Part of a small language model's weights.
Architecture: no biases in attention or MLP, normalized queries and keys.
Training: a variant of Muon for these matrices, 616M tokens.
MLP neurons of a small language model. Each row is named by its layer, matrix (up: input weights) and neuron, and shows model dimensions 112-239. Each number is 128 + 24 x the weight over its row's rms, rounded and kept within 0 to 255. Numbers have three digits each.
After each neuron's rows, "fires after" lists the tokens most often just before its 100 highest values on Wikipedia text that the model never trained on.

L11.up1103:091141142172106102165121103140140132173137106085134142175132078104084170117133118123146149125149141124105148108054153080144127121101137132137120137123150061152160162163174155106106098175130133104163155118109133161137138140144151162117139146183132110130122126082142149111113142132107126102117109141161137164062151125122143131105110127133111102162143185130139117142139171128109129141147
fires after: " ", "|", "|---|---|---|---|---|---|\n", " Team", " |"

L8.up1226:144104132085113169077085159117123166143086091140103145139107116121135081142157104134100135135073117118125119158085108150123127171110126117097159112128146130155105047119122098083095131153144114108131135126105114141110141095155118145128083159144146135132147100091109091139141124122128129163113085161174126113121095167140120118138137148134133093144121079127178148098144167097144168161096
fires after: " |", " "

L8.up784:116129087149120106156121149170133131097130100136102113149139088138094173075076097104158161102158141115141101137136145068125123121120148120154096074104129157126151139162163140162073135137140155129138181116118122163158136138156124129134141159123107157160128054103161123120134147131119136140115137121154139127079152124084124150127143151121153122173133128128131096119145135131182083140113
fires after: ":", " /", ",", "3", "1"

L11.up1172:139106125143112126106137075083157155135163118105141139147095087142165160143103135153095153148155171158113132157122130164095125143131080114175104162144128106126139152145122103165112145142097162080122083123104149106085147143109134104132109141144127153165132136110135105097163114146184121140120150109153115152079100154069127189123139059131149121148093130140129121131099114133131136111137
fires after: " ", "|", "–", "4", "3", " of"

L8.up411:143144163094120139148081129044119108080133172144108119153120110116092146150118111132102148091097101160112084101108160138099129116150109126098126106150134137094145129148136113145134174151132147166090118100145078136087140173148119120097092105086147141136103133089144131068085124132163140118117140128149099161146125123137148117152139147142131107108134120144077125152092148120106115121115
fires after: " the", " his", " their"

L8.up1044:115119128130123129128158164141094106123145118113136146168154114162137142087151099174105129110108116091164132120104095074169153088138098152145118118187138140102150154097139117120109124108135080082120134150144134162144109115116130129149117136132115188110119129126126113172119153126175136137134136133106120180105118118120090157116132122124169114133120130114111122132152117112118112123105
fires after: " the", " a"

L6.up866:099118104146159116095147139105120126149140141121124118105138143120125128125149151146128145091130083123095117135114102102074104113150145147119121099145097127103151131108185152174136117191119102142144155108109126130177098081103081131084115108097111149155143150114185135205116100199120122139137138093155141098140081086145112134112121106119163124153115106131155091125127102103094113160101
fires after: ",", "/", " H"

L11.up1506:135156128120103126092137150126136139114144136176085136122079117100148132101135109125094118104122106176132149153139113115138076148127109070139093158088169129122147082111168179102137128178137136082149115147118104193134104116093144132147129141141102140131135105087121125106129108112177155150150157126102149140117134166118143124153117130101133114190141146131116111127120153120141135130115
fires after: " |", " ", ":"

L6.up34:177083139183152159109115170146120177149093123104136102150087154118138125165100125116109129113102109113137134174151128139117091136169119100128115086094163140123111138130145144119118133117116133106137117127161091157141123132123132133094115093149109138111170131152163126154144082151139150119136113153136106122117148158142156118136150146090134062168130119100116125139096124141125166086131
fires after: " ", "|", " the", " ("

L8.up1389:133139133149123154131165152157160120105160151131106128128098054111157090101168154161140114111098109154125085139117116107123111106152077122143085139134099138149119140154132123121136161145120111147148106163089143129095122099151153158138092103135115135143186142127117142186094115151109151151136117104104119100121104140197127107147114130167150136160171175114175149132119160088102136101123
fires after: ",", "\n", "1", ".", " and", " "

L11.up1017:107146184153143123192154135099130140103117127154132109149107161129109139161106140126119158144099148089104144094118111160107106154097113094105120105140130146104141112109094124137121117080103127124135134179099139147122115089117152107120126117122140147099118131153138140110112145152134105164182143120122130131122110138132113126164141088097130161093067094111119162103135159194120152106144
fires after: " in", ",", "In", " October", " February"

L6.up707:130138092109158115090120131097163122131122137119125119100140147156146123159132100172129142134128146138144167120082162136100093171125141135151148160129136119142120118138126122125132158105156123172117094089106142106140101133092124138089143155142151166124077100117138053125116126107121148140130120147122121143114159132145136083129144121108126132163129106093171134124157129129120103170114
fires after: " ", "2", "0", "1", " |", "."

L3.up1494:174102115068137160089130152089125173120137138126124117131132142126175141101129121158114132108117134133101095148137112138130117084129132132141134141129124129146126116084119131159146192149107124078083154089110101113124109149109125152141129146111126129150090084104117140118136114147129089103145127154161125158127142110105128139122124135147137152106199103123094103127091106111124109106155
fires after: ".", "9", "7", "0", "4", "30"

L3.up1004:144155119160195089143124150140118129164097121147169084113105113121113125116121104147149165125111109117141071106115092154142134162103150151100130140149129123104124137134084102119122165122115099128146122096154131101154147120163146114118127108150087067125173151166114131099149113095128080100091124112143142092118143098144162128120112090177094133122093168106115136112117104124136125113114
fires after: "\n", ")\n", ",\n"

L11.up455:091132149128117139135175167136106103132142104061117093139100103145128150169126153137157158160108049101115170126143133149158115126172133111129149139141048116128091166146074125124136114154120091139099117131135114140116125116096135131146109166115146119113083114146094136130072096125110091100120104101166122106146136137119141138098111128142161171158173103130095126110136110155108141104128
fires after: " "

L11.up571:146143163115127132115149106128139105123119092099131091126127094143111094141110136162142154136124134108105139157131089145171134104097112110095130135127126103139146128122112126118099147134116166100111151140153107110135134118118036136149089150147111133092163116127155118166116084133124134093114138157131164121186138111128107103127127144167151109119114114142165105110118117090064151122101
fires after: "202", "201", "199", "198", "–", " "

L8.up730:154106117141129125139137167118122161142119102155151091168092092124135129063121124142122159066150145109143131120124086117105132155087127058120086101137149153085114156149160141150116168190140141127152077144109147100144139108157086121103127137118126138137125138132128074163128138120148166161125156104119119127106125124089120135178117133165123122136119162144136151117156140116139125130118
fires after: "4", "6", "3", "1", "2", "5"

L8.up927:154105091187137063180166138122098102111133111101135155133156109110094133169118106132127099126088136155159089142077084136156160136168153150124157136152112096123107160119081147126132095136102140128080146139147146090116105142119126146134125156080091086120146134146112140096166113131146130132126115158097133134119128124141152140131127142101115148130105118138122114137150155162164156125073
fires after: " |", "\n", " |\n", "201", "199"

L11.up742:123108103115107132150111118119116105137126173137094175116155123130144109111143086100127107183141093138094132137086121124150120146082164162138148121135156179156100120170124152123137099089120113124120098136095135120147133095084146169139135191149121112127133134139124157125123106131130118114134128127119144134104108178157120134148100101081150118129125131104126156121152137100144111119123
fires after: "|", "200", "199", "194", "193", "202"

L8.up349:131122091158114142150166111169107150090158162153123125088135106135178116121132112097147173165126128102107117100126153152078108117125153092143065128147163150128165133124129102097141077126141167104149077112145130103157135160092105172119114108168181123099147133158172116126106115134141154127148111109179125146109116138120123073147131082182136115131134109145126134158093135102132079118159
fires after: " in", " the", " In", " of", " to", " on"

L6.up1167:124135121118165145095117126153082118146146168111137078135105085169196102138095044123103117135124138150161082111131098136135096148118135151127099134094175139104072111147126118153117136143132149134148114146142168133118092127084142114118129138152150133120107184123105096126088128127140142130129142120165110140100134076103140097141081143093124118097139148135148104129106184149112101161082
fires after: " the", "2", " a"

L6.up539:137152106123146099142145136142104144102091091168161126172110135153103089096139125109092158085145147115124150072154134150171132133178135128121092131124134120107105127128107103139162145109140126091120155140140149160148113132142121093141105121109120116161134156155135088188137113163082144135101088126177152106100143134143096149134118136078131188138125059141137108122168121135121153170109
fires after: ".\n\n", "\n\n", " ==\n", "==\n", "===\n"

L8.up540:143119151090097125090138101118154172163103191097117121144136126121154166121163146169110109150113137155140117175144140110118126112167180089140146134104124145113114147136138145121163121136105141143143129164114137111152140170135110148136127126152101112104117111126120099133107126095149134138163171106110174073144110126126113146111152093154076120127112074136111134167139123132123150142120
fires after: " F", " f", " W", " St", "w", "F"

L3.up13:095163131161164127122103088158090122132126106103105139125139106125166149095136103139155147095092127145153141141144138133141086148142130107058124118156181096117143110118109141107114124109099132136087105137154163128114159123130108112152102122134114160106156141158158168114121140110136137128136155106180169129177135085114105140115117130117141163149158134115148106150168141090151163090196
fires after: " the", " The", ".", "The"

L3.up154:116135121085170157094118120145128136154118164112155131106077135131120110127096120097122120121088081141161141106115140119118096103123160131137141140089121082113110135126126168147109132154148109148085153140084145139152129099125092122112075110113128164139121130114115126092132141101128114159147138094164112112123149145093122130152066133090160172155133117090167135146107113175097121114123
fires after: ",", " the", " |", " a"

L3.up662:133126146104120114131128126119123124118096127118139096125167133165125138125159083124137151127113069135134136095111138155144103106168128122100144121128170138118146096146153118140144125071156071130117108100113114153096140124130121159104132123108124167097106086107116160119081125092122113165115161133112175110203123128124071140161132142083177128099149126123137137119149144101140085098102
fires after: " the", " The", "The", "'s"

L8.up522:159138159085129114100112146138135088105146086134094133123116138104117106105136145131086150159121118104162097088109151099111107185098101107166112128148158091124119146084127120123117120163092092094114183104094124136170159134135122168098102146107116107126168136145129119126139154164109109137131083175117127095144161136128116146127127121151112144126099092138142148071122133102108133113086
fires after: "\n", " |\n", " ", " of", ".", "th"

L8.up202:132160165126139150095142126151084170171129131119139103131134136153120095110093104120142118111098122123153097108133127159145089127096094177110101118181118157174114133123135188124151085143095142077113105124127139104108147137177162166157086106137153137141158136129109107116135157144160122117135165129116136121123114141133123118145124107164125139124082159106108159102090119165141139115134
fires after: "\n", ")", ")\n", " |\n"

L6.up291:092144125150163093108111129136146136126139124141152129132138138121119119101082102126153129106155120155117148128132076102098135104130130172161093153171102134131175095129151073116148151123131195157158155128133077169136124086142131138113171119133140093106156141109147154129062167141120122162174153124153103108157148104131085125121147135142126143158101128076141125129124116115118123139128
fires after: ",", " J", " H", " M", " P", " to"

L6.up33:084105150132140161140125142063097142117079133149168130155139126115106155125130117141146155138152098113103122088141059129126098113110168145081069150125111106128098091126145139076127092088145147079136114105136158107132125136131138112107103117139132107105118164109103122102094147147136125164122105125115154092116132146144118146140132107126164140133121151135126105115138108129130130132150
fires after: " in", "In", " In"

L8.up1468:163106131139138143109136137130152121117123138138132178159140146160145136105151101113131139161102115130098172161176147119142139138136132142091123108145142124126093124123131098109111112109126118140137168155110119106151135111163128137110120162112156096143139093112140164162072094121139144164109138113112145179119076137106114083127112114096144122076115099123154143193146128152139126111111
fires after: "201", "202", "200", "198", "199"

L3.up232:114138135103087061127144136171087128113163169141145142158085137128153117101116117132109137101088137128145130145130119129115114149116140142150143115144092141147136144165131129113138154122142174120110129121119133115149104100119105096130113094166083155091086161125111100118105107116155112100105136135144172136093090068162083132128152107131142101116172128087175121121160118162128132152085
fires after: " the", " a", " The", "The"

L11.up203:130095142147120104165131163093171127134091105164164109133115169114134150135162123149124171129138134149143145080128108158114104104153138094129169081126139144087148146139115163123163136112123092135143114112106160120146087130124119082105123162139125132125157122133173118115112085135134093164112160104129153126100182141140087151128170126123135141124120083088142131121162145181123122104127
fires after: " in", ",", " of", " the", " November"

L8.up136:097149136138108116138152141142121097118161115098116148134102156186152154144111109175138138155153143142133116117161104110125118140111136138152112149143119180115188121155159127139165118155114119108157125092112140124144145067093095147084121131143126116140137125124112105090109120124111093099119135085133123161082132115152106113082086110086194185163086140145099101113108116112191142153126
fires after: "200", " In", "In", "201", "197", "198"

L3.up1322:123139158176140117138107105124144121111129136150116117139112137114126145083084107139122138117125155122105132114113130155151124136163142182139112121100147110144068126115129084126155145126123147125074106119111143145109138127167140141151192091108122111064158168144107169114113134166110099119143116094143115109113160142142131117105140119132105070131148103129126110117096136126146131141101
fires after: "\n", " |\n", "|---|---|---|---|---|---|\n", ")\n", "|---|---|---|---|---|\n"

L6.up1096:126140107135143133083152149133132138108131148106117124094095135123132132094102128155115096141128126135129117111131147154137141189125134162151139112134127139164142108106161166099136134099115099120138154133097163119138141129112122164137116128101131130118151134176097126115101123146127166173134142135168111154139176128104140136140130136151162177127115158119137137124127173161181153147131
fires after: ".", ",", ".\n\n", " and"

L11.up1296:118145102155091128131116123101159128130162112115144123115134144125075123088162155132111168116165136088105163096113104089135138130139148162143071137120147100104120099104100134137136140106142119102165123104133147153138126115124146123141117155101117102098163117093121125211118130181113118116109140191182179148108110100108106136153119116148137151114138104189141111135113140160139123085151
fires after: ".\n\n", "\n\n", "==\n\n", " |\n\n", " m"

L8.up971:175137145108104115131092163119101092136096136127108162154178138122124117119117108150129148132130135187113161123110164148132158172144106109102164147149110188105106149121106119151095163090150074136142116151136114087101107112123095111123092151143131118133093134092136125124110140126131139105152153129142140128122129114145101083161112149107163099129143118095083139137133119122093147107125
fires after: " of", " one", " the", " One", " among", " all"

L8.up817:146134106149159123160125118105133156107161128098095113099131111109128098141142091137110094133115151110128130142125136152106152160126095133105096144141145139128128116132148096092108095132101123108113110127139061125123155144150168177119165124150130120088173134141149126133141150133087107107143179150109138075136106132140093130140150123133100099107110107162151165092093125164126149120095
fires after: " |\n", "\n", ")\n"

L3.up810:123181116169115155154136141096131198152125109122131052107089110113146131116110121119148149103108112116118150121115123082113120078120138154096122111135133140146115144161145155166103125138138138093104119140140137146104149103128101137065118103095135155115150113098137118125156146123175164143110128148104182089113096119147159144145136160141138093130115115124125130139158109139183106107100
fires after: "1", "2", "3", " |\n", "4", "6"

L8.up682:136166144126150065150071139160132170098110134104122132080119157123125136160094150098104094114142117115143109139095121128152130130090109108130181106079139130106140082114130081126116111122111120135116128094116122090137120134111149164118188173142112147105157122144120134120114132118130113093144112190163134082113161123129131110093153103128105114131163106146148113136151119171110136176129
fires after: ".", ",", " ", " #", ":"

L3.up77:114126122135110124143110119125101128125128128125174157135145108129109109115152137176127192151102142131129146111120130149117107119148113176092152155146142150122093134172100100114108139167116116157155120134157076118152114128130181148139116081089157138150176107160110111114109073122129131096087152078105159140077101133111146148171157110157107136153102187133118112086121143149158128137156
fires after: " |\n", ")\n", " Nominated", " Won", "000", "\n"

L6.up1049:146133137093161142092128136098104064148130125129139107143127080157161144142107122132153109090140155157127139137108060116139124096120113100150111167102077142100129095120135182162095169142161115121125132181101149116112117097108159123087115107151120131139122141113139139112078069115142133136147185102151120116124131124175122152109166102166146132120157136088181106111147131144124110103099
fires after: " ", ","

L8.up348:120116139162128131133129084124062095095145150120130151201147122145122140106130130086116132114117136147143118160134150121119116141131101126088120127126124147131089156134139135115123143148115106164174110157117136112134150136117113156099123138132126112134112125136112051113087141119109138141116152118136122124130149145132080130089066122128171113126093105147119143138168151123158124158134
fires after: "0", "202", "200", "198", "1", " period"

L3.up1422:166142114102137124171132113127150127115164149130142141127172152104105138113121082100154175114106107098155129134145115126175120138164142140148111079117135134139109147138138104173162138095107133138126170113186130072088151099144137106132136142151129082127115171098080122112108078121085147165099130078130132123127147124152156147152128081131080174170118149106148122120094088129139157147123
fires after: " |\n", "\n", ")\n", " ===\n\n", "===\n\n", "B"

L3.up1237:100172132203142126120143085161157143153165139092173120143098138150139126136131120169115129109145091145122177126157135126117111123081108089117157169142115115106173144144100133115122164098119143135171140145170104098149133105112175126135100083115099092126109143153121127117113112116152120102086135115157161131112124116101158146153116147123129152116127111097102101096117179142172171137121
fires after: "\n", ")\n", ",\n", " Label"

L8.up95:133086082119155123061067113148113094156082106073084137100117125154116158098124094170130146157094177145125157135075143131140122164093127143140107145115128131122156113152165142118141147151152122112141120150084150126145124137122123139130133163164119108086095115094132105103136115109103105160102118133110173139166139151108122118126144098143073134164108129120136130119120107081117151142099
fires after: " ", " |", "3", ";", "2", "1"

L8.up579:114136110173111129103143109108057146126122131167076133150133088089101136137119123100128197136165148126162089119065138102139126129085164130102138146140154169148200137163096132126141123144153139135103087114120149106148121156112166140133093122125142146109138106166137111149094143147125169100148156121127112092128093124150154121179168088124113158126082078122102135140145125098106135141137
fires after: " the", " at", " on", " At", " On"

L6.up1466:184124118109114141146113132135115103108123163123130100166126102106097141130107092121108147112141142168140121139137145163110081134137133157125110147146173104090134178129148117100128120133121113137126084110159139137132125134104113125121114135111126189099109136118111145152073161146133167115101183143146109166126125157081114137124152159140161121144091106114129095105132113124145118116127
fires after: " the", "The", " The", " beginning"

L6.up1012:203139114117170166141095154125137110170117108117102131184114151146143097126135088119125177135132150109150119157158122151168099157109131143153165116137112133140150100156087096104164117186141133111118112084135115105211145123117107163160120128137120109098130114172139123163157142112110203128106126125153156132098139136164106156077160137122117124161082164135124126128125131136140131159148
fires after: " of", ")", " to", " in", " from", " on"

L6.up1302:132125113120121085121121140144115162120102107128139129169126149109103119154117112127089168153112128191084097118141132156103116102114156123075152178121121111162122190154093096117112140134098134143115148093133068136140122116112150120149141160144142087148151128114108128102166130147187098152166148082143122124126137159126094121157106109113170123148119126149109107166126146141128102129100
fires after: "\n", " |\n", " was", " is", "-"

L6.up823:101149089158128124144120176104140188109144133177135138119147136149128136098121113117116137094120132140152170153157075120119114172181086123151150115104143152123122147122123138113112090135155129096179093155142135128114170107151132135087087122084089116149113152134122072157118116142140166105080145097146140153064179087116122128147111167080131090177118150172120108124121146138142174135117
fires after: " |", ":", " from", ",", " ", ";"

L8.up398:097181139152139136111126109111112128160113113097102124138087083154159125141129150134155128144125082130126157107132108111162123143129153178132131119126097104118090138134104161113153105129177138144126146167145123109173103143119165097108159103114117133110125079142117103083124124196137130128118135127101100119151188106153101097154144094112125142133158129133110108114159164103144171086152
fires after: " ", " Los"

L6.up135:161129133111101127107132124126104114158111120163140151153169155126130142153111148166092167110131145157107128139142128099151156138117118064105103146125136107132140151153098131131102113173134179121141106139120154137099123094134103109165132113131166128113105118123100180078099153130119140119159112159113136158121121106074089157090100082178144142144127114146122129091116114075098165107142
fires after: "–", " years", " or", " "

L6.up939:160132204136120131092135108059138137133117168120120125154143092125094168138085129082173122134114152098133098144131184126087130109114117136139114134129124177095090173140154090113138149174174126128100114142114128141151118113169109129117153123117148078160154164141147142115088160143167111166142119090114130134187106139137134130112160111131158099137139128146101120158145122146138092153134
fires after: " the", " The", " his", " her"

L3.up755:120150065129085086101135127163148136097113144146099094123096111122138138150131084110144125128127105094120125158107125175092095144121136150096124115134127123122132118157123110088165109141137135078121093102129124148135153147111136124065111103129119134180126091162109115138128118135137116116121112139144136136085108123145110149126113124059111143131130101117177152123115105149136121153096
fires after: " ", " (", " the", " The", ".", " a"

L8.up1335:119086112116124147118106141119148137141118128137120113146075130132117132121139102142156141116092142145105150193121135127132133169100101144149138171106145116156098116138124133086100115174127117122156066155061165123145163159160087160150126161180131132102081152169126149082128118112101144123132122173122123134102121143114110132133149127146098091126146150122162133134140096153139112121089
fires after: " ", "2", "0", "6", "1"

L11.up611:096131093163107123134111147094129131125151132106117141098120095132163083150184133108114098153132126108137165130096155105109143128114122083144150117105087172121138110171102123133134145133154112161109129147155090122120105119126139100104176175151144142127109094106101120128129116184128107090133103150121093107137141095128076109101122128141096139167149109151115110133117091148082134128127
fires after: " ", ".", "/"

L3.up1350:152138129134089170145102164193142159129118132127138111129092123145123124140123175134166148105144081109124156117168140152126110158098129132129126103162131125122134154138146125120106110118116144116131104110065112112131144126129143122124076133075114147115085109105122131101133136125155124102169159126157161125074108142130112135147108130146138116140138072100117106128107139130106109117111
fires after: " the", " The", " a", " is"

L11.up1093:128126104131149118107102103117094135151134136147086095119149113144122097135145164146137132117128111147136113120164101136144149125137100146134139150141137091140127195131104121073100136148115152119133094123171125204085130093153099106076117150139150066096179144110114142114084128151123157119120093158111141155137140128115127126125099124116081154144115127167113108114142085108110124130138
fires after: " ", "th"

L11.up1474:142120137182140137097148113150127101123088111119164152119133144120125143140124136135168137128099137113122134137145109114092104103146163184153135122115109128135117102127141173126125159136185140135106089077119110111124108137130172147110119095157132076164136125139116156167094125122156117145116155134152137099158151115147106101135114138150143108100123143103140123149137092118144126133184
fires after: ",", "-", ".", " C"

L8.up75:130127184121127130139128099117118146143151111125131126139117130127095139144115106093125125160069115129116064129085085122124093125115144134123125105143099095132138116170129131159114113122142116125143114170110143123112141097146160152103095102150182120145134142124132117122105168174132150166110149137129124127093150089132091121148136127117175140135094132144150126159113135164142127102126
fires after: ",", " until", " in"

L3.up1041:112115135125148177115132141114124148164130128110122127126116087146149112152105148151126151158185148127091078146107147097104119117113141134102168104123128129154134092138093133124129056089118125126106100156111065155138142126143126154124142112167167116116127131157163133116113105112136127118142129105126160114116073152179123093091158091102076122128107127187063124127131150153141138178139
fires after: " |\n", " ", "lected", "9", "1"

L3.up1400:113143138114157186125112116105110132110131094158134154136121112116118149170157112128109159112090139106126101132106099134131099131084129101091181128124161142103110138118114120119183117158109096153108168126143145093114134126109142168101146094115114124126134125157091165143127149156121141079115142140135100114125095115100117133133143096138101129100106155141092141104097091161144118166129
fires after: " |\n", "\n", ")\n"

L8.up225:145113096146134117120153087177131128139113126133113147165139135157138117123146102100111125147136147111119133133106175110107141122135156164124141117110143124086126123131185149137149175158156154145126123113107140099092118169146118173132163127125102175161103132172121110096130136140141131152113146099073103100134130157094111090146149110131124128109110144124104102123115120136147154176118
fires after: "1", "2", "0", "\n\n", "=="

L3.up556:102144155087117094094115155147088099120109121123113145137123169116145117098153130131150133081085160130136138124135148087152081147151138167127170109147127112093115162110128143130127148113144149124078137121102126135131129139172127130117097132129112129128107124115137110166136121095150132124098117130098133084150116121088080140093141107103128118127103103141152119137121175151118092096087
fires after: " the", " The", "The", " a"

L6.up1346:124121154142186143164096189131068120140146090158141123105141108166169121105112096112109159141097137121128124127185102112156133161147159152140141121155121169131151113097124152091109103146144161142114147121107155099167102101137104163110114143098116110151136139142108116117180091076102143177158133117114122140143118149086122109153147121123121138159138102106106135161126103132144144146129
fires after: " in", " of", " |\n", "ug", " =\n\n", " for"

L6.up556:123131133113140132151107144094094090133126118109143079102140131133135148135126146106125120159108148102121101127110139114130140144093160126168166100150121120120153111150146129099100089126128175166162088147113102113134095147135102140138107158116134096145129106105129138103159162174107146101130136122153156166119108123077132057146128139082165099144102106156089110161111123138142100144150
fires after: " the", " In", " of", "In"

L6.up498:123150110140135128101145135108094133125134120186148134162104129098140093136064135117142137131161101080160147188130110101120107137137156155156123127094174173110138112089101139135108139137107155119095103099104078159147129150131156146091138109125142127123169142110141103133107084122137115132118139113122119141104155108158135090078126131074161111143101154112116133165120128133129100166150
fires after: " ", " |"

L11.up216:143104164144105091096128092072099126162081096149075124124083160135123143140175123184111132154125129154117136127122139128149112134134103167119116097113112132132146130141150136118103162166134192118108117121075120131134147131133105130116155135160107140127104150145139121128145120122129146152080115113095142125154111144134159156158113157127131085115160089097143093098175131143144103105116
fires after: " |", " was", " ", " |\n"

L3.up1050:099138129168131169115146143091114142124157122163111081147099083116156142116157153172111151144133116148135117092143142105092053130119145113099090109166163156082083142128177148151092124133133111096129095148128121162121151084135080108067150108123130105131126155155092111110146123146137147088160117110127156137138118116120116105170143144114122139114144073138116174128159170140136160121095
fires after: "1", "3", "2", "0", "4"

L8.up239:096087083160114094110128164109132123143122100106116150149115151135132159084110102170075167149176150146123139117069109090063084142120143115135106154108146093146168148128143111138127122134127159084104103113058139111163126089120132139139120143119142136097133114096111080154139140119155126144130117103111147098158116128147087064111133119125137151094134110161112156151103138143128099114097
fires after: " on", " On", "On"

L8.up1007:164103136154109150133143152153119126109118113134123147122139175121129150178127101178168177143187117146113111121137090148101128155124128108141140174115122150094169164152120138088101116147160135130138131107142108128089124068130152141140087119165164088100158132122131132122145108129133174118133153130085152142170097128104130091163110115158116155135127096108156110108109130108142171141079
fires after: " on", " On", " ", " under", "On"

L3.up992:137120166155132104110123145151101124118149146100100134139156147147126114130113132150109164125139111117138128126106142134110114107119178148148098139160098121120148139140131131080169142082138112125066102136111107165123150154152088146090112098129092155135100136149172158107124133118181131111112142122128112125136093124129126161111141083077116138137126110141103118150142147104103101138133
fires after: " the", "The", " The"

L11.up362:155143165115129156150119133081129125112139109113145165108159161140146137152135070131171147129112177160107114159147174141135098134101158141150139146124151141131103118133107129096120146119170138112163101100120076149160175116146090104119134147136082162138123141102136162136089151163159131115115184104133143126101140167124150091106096150153135100145108141134157127127096171167183092124143
fires after: " the", ".", ",", " where", " The"

L6.up554:138133135134168105123098121108126083118128149142130101141119132131158147105108069115093133136110118151094106085125121131181135131089115158119119145131131150128108121132116112164146127072135134095076139153147147154149133128140103119071119143148118118100131163108130072120134152107073134182111157113155120098127122160156119134144114179103144152152186137126098116132123101125115061154167
fires after: ".", ".\n\n", ",", "==\n", "\n\n"

L8.up1079:098110153157130145092139171101125126111099085129161131188121155116134125103102114116122149109147112127112136154108104134190153134153135148147138130126153166122130080094106116177127105111123133134097111135143114153105150109119129147110086136134108110135140142129125117153134155188113133131122166119173115155143157115099092093119147138133119127115103148167132161119118141112130124118144
fires after: " ", " was", " -;", "0", " |"

L6.up97:137065117137174118113180144114126121104150178103171155184137159105140142108123126122137158089087137120091110110148115116107111137165089146133146144096136141143187097127179152156121155147148136109120160105092133133145151114135138134121110081099110091135144079134139138126109178169158149138146167136121126089158125139127144110079143130101090174151140178111183139168104137133133125126102
fires after: ")", " is", " was", ","

L11.up363:158103122126119104154159105103094088128154093091112094149111082134128154122127106145113116109137129094129118119099135136116160113147125134156104105060142144164128161106131140133140142112098163101136120157139117143098171138154111154157152135152135127101120139107155127105137094113117105112111107101156119145080103158133099125158106139157147150148142165100120140153127150144132147183155
fires after: "|", " |", " Year"

L3.up994:158149145162189171101119112111105146125093134124122102090148112149128164113121103137124128107104142123129089140147192123149130113096144147142148141138125119146101123155143176124130161117120134107138126138077120119106138145123166146122149110142135122115099122126115173111113146090095130131118150159134125135111113121091113131150123104166168120145138121147134135096109113137168120105164
fires after: ".", ",", "2", ":", "0", "6"